Weights of a small GPT-style language model, trained from scratch on English Wikipedia.
Size: width 320, 5 heads of 64, MLP 1280 SwiGLU, vocabulary 16931, 33.8M parameters.
Architecture: RMSNorm before each block, rotary positions, no biases in attention or MLP, untied embeddings.
MLP neurons of a small language model. Each row is named by its layer, matrix (down: output weights) and neuron, and shows model dimensions 160-319. Each number is 128 + 32 x the weight over its row's rms, rounded and kept within 0 to 255. Numbers have three digits each. A neuron's up and down rows have the sign that makes its largest values positive.
A block is one neuron, or neurons of one layer that tend to fire together. After each block is what it responds to, as a language model described it from the Wikipedia text at the highest values.

L7.down33:090145146119150148049109124100168148105134177111126191148115127096134162097185115154154112142102145092153147125098151182143101113131151104125123141122076126133140171109147178114084066099136087194161132106088167156098133109068096153143129098108107109123148073145106074115154141129099086068093152140087074097111112149103092076165098121124139072174112104097087141116135101110130146104072109151145128131133165118144124143111081160159145112134104112136144070101159078128081091053166152
L7.down90:187158127158123152071118181147135086158150109153155148133170053160096162114151176146113109146127100107147164089120138125158139119151141138122081146195130136149146149140138153148115059102133102105142151123083160114082115048097114143101140139129176098149085127096093094131132088088173075120156077145108112113129054090115121183092130104077138106106087166053095174132145104159117158130094133158195160109133165132142159098044086147204139109167103172165163138087184138162062170077111118
L7.down389:119055162166107178112142119131099124130112162137104077120127154095123123108147089143186138119089128111158152082132139090184124109089148192167095143147145101117140124144095106144109122158145188159142154193158106125134114123174130124127115106134164138111130099156144101128153174179157137112085150101124119175106145155162093119116178132122087174094080109144117082107104144101146082148154124129125085173137223166153155175091086157138179116133144094091174138148150169136142163065167168
L7.down468:141143129164081142102164139163125130142152131152135144121147161123113096131190138113107110116104156122111182075079123168153143132088184098167112139096108115099123101169105130146077140163141109151084181084142152096105127143076082103099176092099192128143201143094110168160172081106112121106159137110071125127047144187097151092148108124138131172126072090081172177121114110181143187085101064154094147181142140175136115189118154163133193094084112065126128079185158066132131071100146058
L7.down555:116150051175095204058148164096102111107146114175167135103128140122092120139143123110164124143089179125152124084077126083117160134094126047090145111140137117098163114095143162136134120121161042141105166084143142128104145136108125126102139113130113132135131117169122155158168110143076127165154154169111097130121121133131043155087186104130156184127144117144140141155131093092131152113139068143182091177117135133123088181114128130095150045097108057059167168130122122156117144211140111
L7.down635:194114085128145185145141147067155144123152142140073136094187076107095094097144076099198087148118092152149152135117089136091138142158118131143103111042084083166158097149150095196076103154158121192102101124163124145064188123146135131145139126124116085151121150181174142135185147125099135077107168101123185119133082155151101086183172161102170150156126103191124143107168154058146202140184091181144125095066193119139104187144109114080132129123147155080095151146134109179156164163150170
L7.down642:159086185192122128093150135156152112138095107105149097107186158161124086141124115108150048154115143119128136130143124119097106065181075133091145151094156102149165100143087054088104131079083118112150085122193146119114073162165124177150148135134123123130164111099108172151138017115143093133195134151129127098114130123110149145122132137132152176088073122107132136129087182091142152119115133133140079149087139137161122149167153166175094079175068119121171123051104100096130153055116126
L7.down695:127120023129101119161169123149103129120108161083124129128121149153195132141124151075137103179096096116112147128087112164052122153126121156106096072106140096100133168126121068156130103139095144139081127163094145136153129112113137183154127150092162149113137090150109161054142109073111124153105169157146142167111132155136197153048162101120144086145108062130110076180107107126180119090182135171097134129140174196086115116131142113124100123140138058092097102148138168179188107101164099
L7.down738:099168166190153122077142107151151104130158115123134133120078112165106186121195118156125113170114112168130101143127115143124117122174171132143107135129129117110158102137137177174109116099117101127096156143079071169134139193121091137159114186105105151112091142106116122128151169143166099144093076096161149093120081068136108139149116140123139102136166108177091121149156155189123120091057082134186075093132175132112176149083133137075136124091147083115094094077122153098135110214095154
L7.down763:135110130170121141099133140112115162084102152151144139103153120156156157164135126104145160108159090079086123114124120118133190201134101139127100113162150121179134083113073078109099108134156154101125142089113121137116146137148147148138076034100088150160120090100183128083131110091093159132111144114108164086150103078100130121077170185129124168145133118154094124140168129120108112100162095150184141164123159132133166114201129073148143156077132115086118086143121125142062081169105069
L7.down795:095092143135126077119049118100149092122174141125122105103131144120118127113120150060166113109148104158121116109127104103157098137114135113124150091106049060121175113096107095125117149125077133189081132115162156105133089070151154108134190099144112116110124130186121167130133146096189062080102093149121078125156083117105057131117119090072104126104123154134115165137139179134173150103154161166173094175153109158146087150112085078133111076145109180153172066147142169147122127209109132
L7.down888:192179166087159069129054113157144131182165140176132202160143105183073151140162150178123116146131107157116115184098136116114161150101173075156114129170122070139085164154168098136085138096076140148134182137142155155126136089114171089085050105110130181154155167159076073206124080089160057074130114176126110142148131176145092135130134094199168120097137124182158135087159113102136107131155156103108160122094135124154108169131128146115104151152161144135139104178132122139116175053113078
L7.down1003:165110118090112097136136111169119129112129152125154146167104111125083154145170148114149132168110079139126101156165150080093131156161101137151116155095136156066172164085104054131110094096182122125091192099113161101078128090111103112108119116139163116173102128121144129127156097122128175093119141144140121104116113167144089127176122076172169133164090148127112098075122131128083167091137211134152128176114163079156144204203119129168108108152061110084091096092106126165166196076134118
L7.down1045:134134069133122125149125112133124141195143118086138119202180081153166069160128078152136211209092176139145109172088130116120113124116059123112136149117079121119162152122144110142110148107189134127168186065160079115085111153054102109144203070077104157105107123149123143133188070128073119133123147117123094135167109094148114161105124104188176174107090161149105180112147128074148165116179116109090118197091110068127164144121169144128104083148139105088114094125193120091106071078122114
L7.down1109:112142155152152166066139163201134126121091114133071181172132147123060171072137130167129126116098119154125164073078162137150171116165105150135098112143064153129176125181117120167139089123176072112158118075145155158122176192141125085108139124066144151089118133119144124126202132162139116134175153139160162099163125105070149124116127153099114121145165157168089131130104110185159114087107062188119101151162167154099122138104128126101107106146121139090086139127085074126150187231165190
L7.down1241:119161120146142149147149116130115166141129102089136168145126114115114169135076159189103112086118164086146121153126144151132154131146091176135178158144068195112113138165135090137119109084153126104135119109095105175084141206111114171135106095112179161180102146159118113092151152188175137114124177124167116181094105166122130114125083191079154117130162155081133163149148071196119073157137135098154105154185099170106143226169132094088093129120145139111116115124137063099126142240145128
Word-completing suffixes. Final suffix pieces that finish a split word, mostly adverb endings such as select-ively, joint-ly and remark-ably, plus -ors and -ive, and also and or or right after a noun.

L5.down53:064112149128147182121102213097134093076111149092149182104108170146155118083178124099116156098128126093098097113134062178149132152104117168134147162088097100102113080149104183131126136039155118086129092115125134149110149101159106123181093135072128106088141124157144086111087142127110158164145151143158147134087120140145097162137159150116138109131115095153144126149169065140133102147117066108145089146146120200118159126131159123130100143169140065162150068079162103113047132157152126
Degree and focus adverbs. Adverbs that intensify or narrow a claim mid-sentence, often after a comma or verb, e.g. particularly, especially, greatly, notably; weaker on other -ly adverbs and stray word pieces.

L7.down1:105144116091134146120147127152138164142160101147074122101134158124109120191131149133062103143056097185080132156183194169128115214155111117111151128199133047138156101118149127129142143077130110147122098176110142125118129139099155166162134086081081150122126152145135136129127138134158146123122180155177130104115111139121167146166175094189118108133121102136118180163151125117099129075155094139094166094161107169049080162143140179044109137163142096150190199134078107122120072109149109
L7.down59:135155127098114122077184163132121120076095134095126091130139121074159115128139189181151190093189107095101152122127163100166126120096100169134108075128079109188133110154100130114121080165077160077077158086090114115109121085068026111111112163141190222091166121106170087127137114126123094135175157086115171143085155154132094081119070158111118118068126143135112159130098085107070188101115140178095110159095190084162113093150159116083160201110090142103176160111051122096160161141120145
L7.down139:188163085070195115174125151126084113122195105159204134086126153130123109158140108136141148110126184038140106124153053146130099162180101144077149104139134122105143175096107153141154126103150132155138114096165168081160147133103103175118135143103150151156133137098137128156119124124072081122133153135079154099095105109108157121077121129123108094081081158101114209130095120168100050160093114169170123144092128026101121078116171135120111166121156125169097127163138120190132170078142123
L7.down289:089083161088094092121153105101142162188128096137134057138110098128147173091121131176076061130124148139151110139072159064077153094162061190200082120105055063132146200094159134123138160152103159133112079165127175102120109177120167112173136157109138171172152129120068172128123093113206107128090127122142100124176130159082141120102170156164161133102136169158117125095103179177158095110133118146133160114137151132130110116135115106194074127111124064094150071146184127146146142185146161
L7.down337:090134118135159176131221118137126156192131039143123127139131113088147158115085099143109071152158145118141112152174126074209126106119091123125117157166123152108113102174138098119161130168147155080066141085165161174117137111138119140160142154084159152095084152162074134124117079126165117135122105092147127135137140151092133126116201161151120162143131183193150164136186099199180157125117183129163172125094144134132095157154137160141107162135166093129144175089141108133125143119164168
L7.down370:128169120093119090175151112136119096088171151138173127167185129153164147076144173077137125112163163138139184150073148070067128115108129194135099108131065085166107108115091121151154133133092156112156128142110094151082186130155140168169179114129115127153106145148060103126110138106116089095122126179156146107156176163129138090117142132058096072144123131143082161147141133157145148086097113184152115124141096085157100157133083138085164152081154124117153125118118132154180097174075117
L7.down514:192147101135092111173122110141113135103174096107139078092147094121134127134109107095149111123132159080067143084079092147181156212098174108130200092149149156181123121072188067103138146179125035103178143128136135049135160097122131102107128185133147127139111110148091099191172081145120140161154097115073160142178107117169140103130116133151132128053113154171188113099167143156115127138081141167143148121172191034096098129135175158124127148127080122106173094133135114120166123026122131
L7.down666:106136153138048127149063171147130093190147072099100138157120151099096160111125103111177140124116140133087102148105153111140166109165160173144107084108075128174096122142089169161093092115055126150150118080189165087149181190159102116106110087117094154119113101130104156154161137144111134063154149102143080106032171163101166130113185182158149155080047079124121119115144136143128088097125115173125108130121151054145088147127151160151111162092101134151126136103150166158103149092129188
L7.down873:190105122107136076135126128136139079161138152167077193115127081159087130113095171159102155142128099169157158130122123124113087169142160112159103161079093081152078074042181112104182115134108132166135142128174131102139139132137093149115120106160115040139082147161093116171128126102137156103146076133126167101123120089095149116135094079126152116112114092101143048111129114179115146110118166130143077094164088077185115141151122177113184150084157196161132210100071144157183169087112163
L7.down924:142055132127114097107128117050164111085161104129099094114154111172172134115131118184141113152070109079147200105185102125108120109147141114118099148134142125148143151128180075165137171155175135136150137152111116086137159147111080125181126137083125123115092085140134131141171188120153097126109096142188125084142115145168131126135132072138157201198100186147107197106135132132121130127149111119140136089113110145127134116108199162132098129125227140123195163143195159121136128147177133
L7.down994:133125154081086111102127120131099144123081077105071109131187152116097102103096154110129130111116137123123144136193127108102154157091145030159165121131096133076140113120130137137114132109155129103131206177082091103171099123097115173152100124161166103111113123123103099165021163126108141152088136142066165162183108177119140153192096089134139110115099162140176102145123109125116118145085134099131143163143048139137153083136112091146173144142113176141079084088061133124100148135127086
L7.down1114:147084116153097115077159203115088156153089134112141114114110090168138164096116106104143073134149161137151143154076135119167159112146116162066115145085169142069077140097087136150126088131130133175169117127135204151145127103122120127041081129130117113100146109101128114142095139102080187111114188160172136130078094127066102149123116128128150163071129138143115109117186105079131107212122066161084103132103122119136120114142165091099088076144104092106151070129128127140115101082108138
L7.down1168:054165186068130081041170141146095160166194123138075114139095149106126156133134117030134076155143138089153164121099097103124172069105159159159132141094144119130112130066112138112159123107095151105138159086138115174142146129076166145102137125142156151097148145084114081175128103076151131134037161138108137117136117104073184088095144172138150158117187135086164113068137185171135152110152134104172115153173147099150130123172091133136143136161140147113120152131120112159130143036163160
L7.down1191:127121142110142173089167124133123034133135135117165131091156086105148084068153091190117127105141115060131170149115118157115163147088170150165141119125117162119045111114098076128148136147111146164165149086134043102103079179140111154163138174115126136111107105102139157122111110142164095136174148175082085157142198136146065080114157111170169135111127117155119197114084153107081114179125089177155124169150096080132194142108136152164135134143165117091166104135185149122099137159109183
L7.down1218:072171158107173169209134145132073105130159163130123143130101146141176120085100155153154135182143120085107184145129107117124170137104120067104207157083087119142042144118138178153092129103146152141182114125175142151125089165124137128088104118085169132123142154154104128137108107140118097134120092134155119101118139152093181123182092121158140128119095127139158154168148080147079098073126117160130122185158101106139104119133126144118144116110129152119107135158106179127136190142076190
L7.down1257:160131140094153136124066159081095130157141078138179173055109075117110105093148093134119120142148104066147114146147180086132154130189150178148070151095131106123157164139131089174140004141095136101113155120103108113105170163167145108200165138074125102086111084076130117127167155084112140106138125129142119122181125159125136154107097067146096148139126143145151183172177154136096113119144137138105081113130140133158064119137153147094183087074137159108100128127152141123127128117126189
Infobox and table labels. Tokens inside field labels and table headers of infoboxes, lists and tables (NRHP reference, Time zone, ISBN, the hidden character after coordinates), plus word pieces starting lines.

L3.down30:107109148070088145109158055173070163094144075090182160149089143137161144140131113130075162142057138153160103174146121081102159116215122095137146144105061155151045173147164107081131140109154141116126087132099168194123123115099126146132164048130131133137073147147111100168081103178193165089119135173137135149100131067178111133114106175122157124164131153135144144172112099122157160105119127121111113186118068105154101152104133127134112164138031210200114124149108189127144107136096072
L3.down324:124115178138099198123138117158089129100113156132131219180100104149143109176103145126132145143133101139149103122127119090120127141093127188126124118080175127144149092092173131103064141127081112158127095161092154184067087123131079163138119055136140114128116132168135115125162134136096172153137104181122132154102143130117079113121096223102174136161129084162125140145068070109116135092193140079055121152066149114142116152111160082156151164134084123120129121117130124160150117254126182
L3.down448:140098170162112108137131120107140117110108155093135065139107132120135132086137106162109139115099168127130061175103148118148159139088113159143180103133152166133092107116125135116133145114179124130114166144063103132112114139092120154092127119168125113114132128176107100047094176097132129106166137156120117080068108105146140174200105124059148133148139125079176089142175100104126159122071144137120130155109107146101155153138103092111187073131135185117143185123130129143124095000135107
L3.down804:134111128142123108121133143135100156168120128080138089162092159136154119059166153173118116115082099078127088190104163112112135089102086115130202090113073113039113164140107140135099141094186151107124121091116103105118120107151087100108129138172179112139120073141149117098113184150135098148093148168120112136097180141155080127120126133128188086109141122113202117151127095154085184124094130099117106205126084126074163255154116075158116127163122148131167139146131141128164100205120092
Plural noun word-endings. Final pieces of plural nouns or names, often split across tokens, such as Bul-lets, Sh-arks, p-iles, Cott-ages, or whole plural words like stones, faces, funds.

L7.down62:150129111224134090161132111134138146145212108148070138131134126067121149099115117106125169168123126136144077145139160134163102129059146093154178151099135202126108126124068116159121172158141089135108118102132187112132144110093140062129101176135189129082110133125148163193104171121052145162133081179064116120100170155163148114110112164098122129151104110144091119117106121177121086103138075144127132157079131161192197126133113100072137077105149119086078152123119138122122122130161202
L7.down72:174079189125121133133083103214183088137144124100138096068135168105112112178140126152080088094120151095125097101133090141162153128138219085110146158115084164146142087116122154116090105173130097148158157084102114097088119139170108106145075115143119116191165173164101153103106095171148124137156130123123173174136145157205137143081154097092154090140106118081145129046123094066108127141138082131187136132189177094157168152206240144075134129148094178093178107157168167093153145095124099
L7.down124:104086133117109138161120151178101121138132102121142155162104134087125124121148134129124098168140126135140147122130114176147159115178147082137143175109093134194152146121089099153103107101142113164108141128132098175164075105116080101134159132162131175140114099148147163117141088082127163102104091158140143162113087135115091131171079064131081072066149163129115143180135109155128113121148103133107123090097121105110057219162099163165100145108144088069162147170154185179076145180168108
L7.down165:114167111109164140138148090113163153160164074136163126164116088130186118094154111121116112106148115128140147134182122118110126160185124094144141130039094140224159115132158137089126104117163143131183137154105149143115165109122109105070107126138053178105107099128153085054183154122179084077126091116136121154182086181153104099097140099166142168161102165164075162072147120143071176143103150127118130113121120106107131074144139108193147176153152143156127116192101142120112161193138125
L7.down183:124097168147122121113139112125103163144130145144140129156136127141202147136148142090148106101072138142131100115084140126094137128096145141066119158126160145094124179156092100129139127106096112115092142130086194148152097125064159085112104102136121121102176131137124144164067163125080181156136156112072115132128150091097178095074107102139130034170198134087161120122128137154145052133100099130128119167102115102174156159191150088096122111166099091126158152112146139099160060000209070
L7.down339:180111126121145102158086105151105107138156119150120092175168127107149171126145123146135131070094136109162059185088093196149127117162156102049126110087128120129143100164097167095096128092121102148168166157203112059163074167114127132118157200087186123189114171168164192154126080148084140182123128193127139105147162122113098150143084155143182091115142162110125118125081139099120128149160129125062111142141113098159182058145149109106146074067126128156111128149175134097165123080141130
L7.down450:204189137130082127101108162133079131153143091099188082134147101070152155116147126143166140166146094100135100105121127134103057148135153174145081165087147120102148123128087118116096084100098134149172114150113113096039190129114129099085099110147163132152121217109056229129050103078109156145148165112129162141183144170121129179166105150117137098110154112201112133116152150107102155145063121102160107140130108087097070183094097186138174110049138191111101175129130127140147127139140153
L7.down495:149110170138156151161095109119124141117140152166123116093084086125135154084171088142123139084143094171146149157118141114099086133078110178165160159111112107135115128151179145135121152166076140148079170140110161166088168120196219132208142133131127104140119098139116141139103108141148147130151073154168140102140158160166058143152111139116184093092175066139119165151164148135127092118154128105114127132123113115084123118165151126104164102071158167123221102162133151080119106185147085
L7.down675:139120096163103142125141116123096144111168102131152132070119195143140120165156094124123137094108123089176121181128081091105145133167206133148101184141172171148139103162184138125084129160122137122127164154111087101150127136148148137149110108126128114103128127123122142085182143125122161179136150134127125200140189142084058183137118148075149085149138112178214148095092097086083119109140112093212104172117147054117105095103124098122073110133111080139105129134116063146155114150072087
L7.down696:171111098113123098179049118118186108162128129135117095108144036120161151128145122155171144111145118118148197049207122110153038143159172149160125134087063129112069126140121179216076120103116162169089149162098133190155114130153176094176128096134093161150121170111090167158142143153142189121059130176154165098176186101122070139192067185150148164116173151116182174146127154132115098096148148149105087190123154110152084134133141113154127127087122196074167155149102133133113143192121135
L7.down699:112128108114171104108110126085142102151143173101143134086194208096115099097109155026171143122090091160082107140144163108078100117140139031048167087168105178121064148132077126084138130116116132072151150152122187134140158106084121130101134159133146217147131143163090124106127169124132129138134131079149118148114114175068120106164089134160131124156115150128113127140104152169137076129095199101131097144116116081206127187146094093114147125139106148147178164143080137157113093073152122
L7.down733:117149140133098111130124121201132156132129113122145157134152134189153106149085151105097098201163146146131111133161112144157118179107115186158168165142135118157133125177115152152119140123134151143105177112110185162139172153141159146178091130102100157194099141134077159031085101145097184154103115104139159125082161107185038056146176081110086175110105175121146100129143143088106167070139168112167152191110098186159179092114083152105132097178134120124152091125099125114147133127117102
L7.down1011:194106110134086157074097113154109078114084077125144158106141162180139221114094116142095128144116098080114135145157127117121172067132121114131135149167165047066141112152140158091127096111145142105187145151132157159172101183149106140149144175148117139105111143159162163130131126133103154107130073190102120084089096126121146097147183153182121114079163170149115098108134168122144106113090161137121131163151115152102077151146144185211177125070141146073117130097137109081162098080167122
L7.down1033:091151090116181164164151118119096135106203110152114145127152170166125114152132142136109147112102103138113077151100089055136101163201134125153130161181146097136171116076157130136160102205100137141165101095150158114104163151148183099204160165123111153099130153098127200129139158148130142114121123111097106147141142163140104129068147150139163119172032154149124172139085182113149138066121121081107145104131134116158092144076101072177111103181176167105168083128106173143094191103156107
L7.down1074:146074166161101143147126135187124083202051125093150154134212118107147141128086108196099127181112149148097164125145165102149138133107127100104107146138165152151150120085105162086159074169193130128140132112084129119108068142142127124076125127095178095061135100177101141132136107100150104119093112102144131125097101144092101128089104076131159171127094111107134087123177140083107113115127067126159147102127136181169146157109160132142211129083159128087116113084156159107143096035128170
L7.down1249:146165193158145128079073093141104127156174160105167151070143125126163127141121147149146088169139118129087140179131127116165121138161141080103100144145188132104064173168126111168120124112160100120126121149116158132107113102167128151127203136086121156133131137175147166110114194110110173160130097090135152158032152158157123120172191138188132097132076184128139086159156104082110117145140125159086161128141117079154142099092194103130098060201139077151109142136124125171048097088125114
Second piece of names. The second word-piece of a capitalized name or word split after its first letter, especially at paragraph or heading starts, such as H-at-akka, F-red-erik, H-ud-dersfield.

L3.down18:153120084114103127106065060136118096121225144171103093127177155177116120103159070134118102084167134127135180100093159107102177151102175155146153157070142154101090144068110156134112115139133144100148162094137113190153148127070152079171124122100084102133099176161104121137153160146152126114155127162125130128120188158121105142121084069163123157147109142124142121112141120153144152141120076128152148094158138120132106200096154163119128133137189127124218171128170184136152109073158075
L3.down841:127132085081129157152136110216194060142073139134117119153111146113101067116143151173060090058181020169088123075116128117085142076103168175132114108111084174133085092116127159090126110078156175102105156118106141098122164102124084156149109196111088110152077074118166131113161138157131151153143161199119059137115148120131148169179127104117108105150134198092134128160134086131068103110103074166100126101156121119129129142121116137107109125120171138118101113098124133116173107144116093
L3.down886:161082067120117117162102187116181077102147093155100114087093112134173084119169097174071105072138156081097142094138165116087154194112125187095184114110140105158100105091156180088176113122102154105156116167119126149108141131086119126169138118118114075139111101148116116168180186115178124156142111133090183116148189128174112102128148113107129186138172133118124118131110104095194137103182118079146124083154103118121137146090182185113098122107177120119195168133142120096127136049133086
L3.down1102:178140119126091192155159077094111099091167081120150155134151168148199104105140120161168128090102119129126105103140132084098157146124165121146153150141167208143117119160166144112130122119108128136140104138137160142143133109121160129157107155117128116158136181137093127126105148123171108118160130072138216131155182146115156126152144137174143112136155124095114146099137123075201109177138092188194085081193164044174165103167138073124065159142149095173072118182152138111116093000144124
Coordinate separator character. Mostly the invisible zero-width character after degree-minute-second coordinates, before the slash (e.g. 94°20′34″W / 34.0); more weakly, section-heading == or = marks, and verbs like will, would, remained.

L3.down888:092146169125005197184089149143129157153134115087127128132098141098140088121183153133118123153072112115157127107150140115084133087175132148130098101082140089136101100157128129067150143106119182174123120127112102129124123115098145129076172171078127068082122117138106143058179162112133120151083111113158122147192089110165069118077107138135076154088155108121123165092134125138103158124116128146155100038176074134125112142091162151119137061096124119123189112093091112149082151196164153
L3.down956:140125100135101177116153169122142087076152137070193113043185160125134108138109152177131150152139129121126109141154159122124098079153126150170118149210083163128167075102201143099142101112059075148120151148102093132092127077120145146136162158132106153170118119155113107118155097099160100087133110174158219116085125140175112090141127146138146137109182160140114140082069166078136110098134112097115107136097089086056104220120119149120092088167100125134066058110110172155119119111111122
L3.down1112:173102178131134075118107051157170148128093149111092159173156129122093089061114098210133118183150129151140156100137147131080116082112129110096096137142109140146113107154072169098083113126161101169100120125094160075152143126128153178104124091046089151177077190159101160083188121122173138179150084132102138123140119142117146144082151138141114119158126151101103149143134174160121157171104081132097123108088118123120144129085085098144150138123089106111084113160171205206111143188143102
L3.down1182:173113045161185119133106150169103136100154096130081083127075127102113084118094078197164140077124141085131062101185119157150115147120144125131098095094148099110084082154051090126073154133114153069124090106105145141111139149111098145136095128080064150141181153102091103177081112139111121136143132097113145152125157105111078115150159141164067174151106150187137107048178152153121132175130143123105114167051101127101092143147039135193116120123069137142111130123148144144119200122125131
Adverb suffix -ly. Mainly the -ly ending that completes a word, as in first-ly, open-ly, rare-ly, sick-ly; weaker on sentence-initial It and nouns like record, title, Division.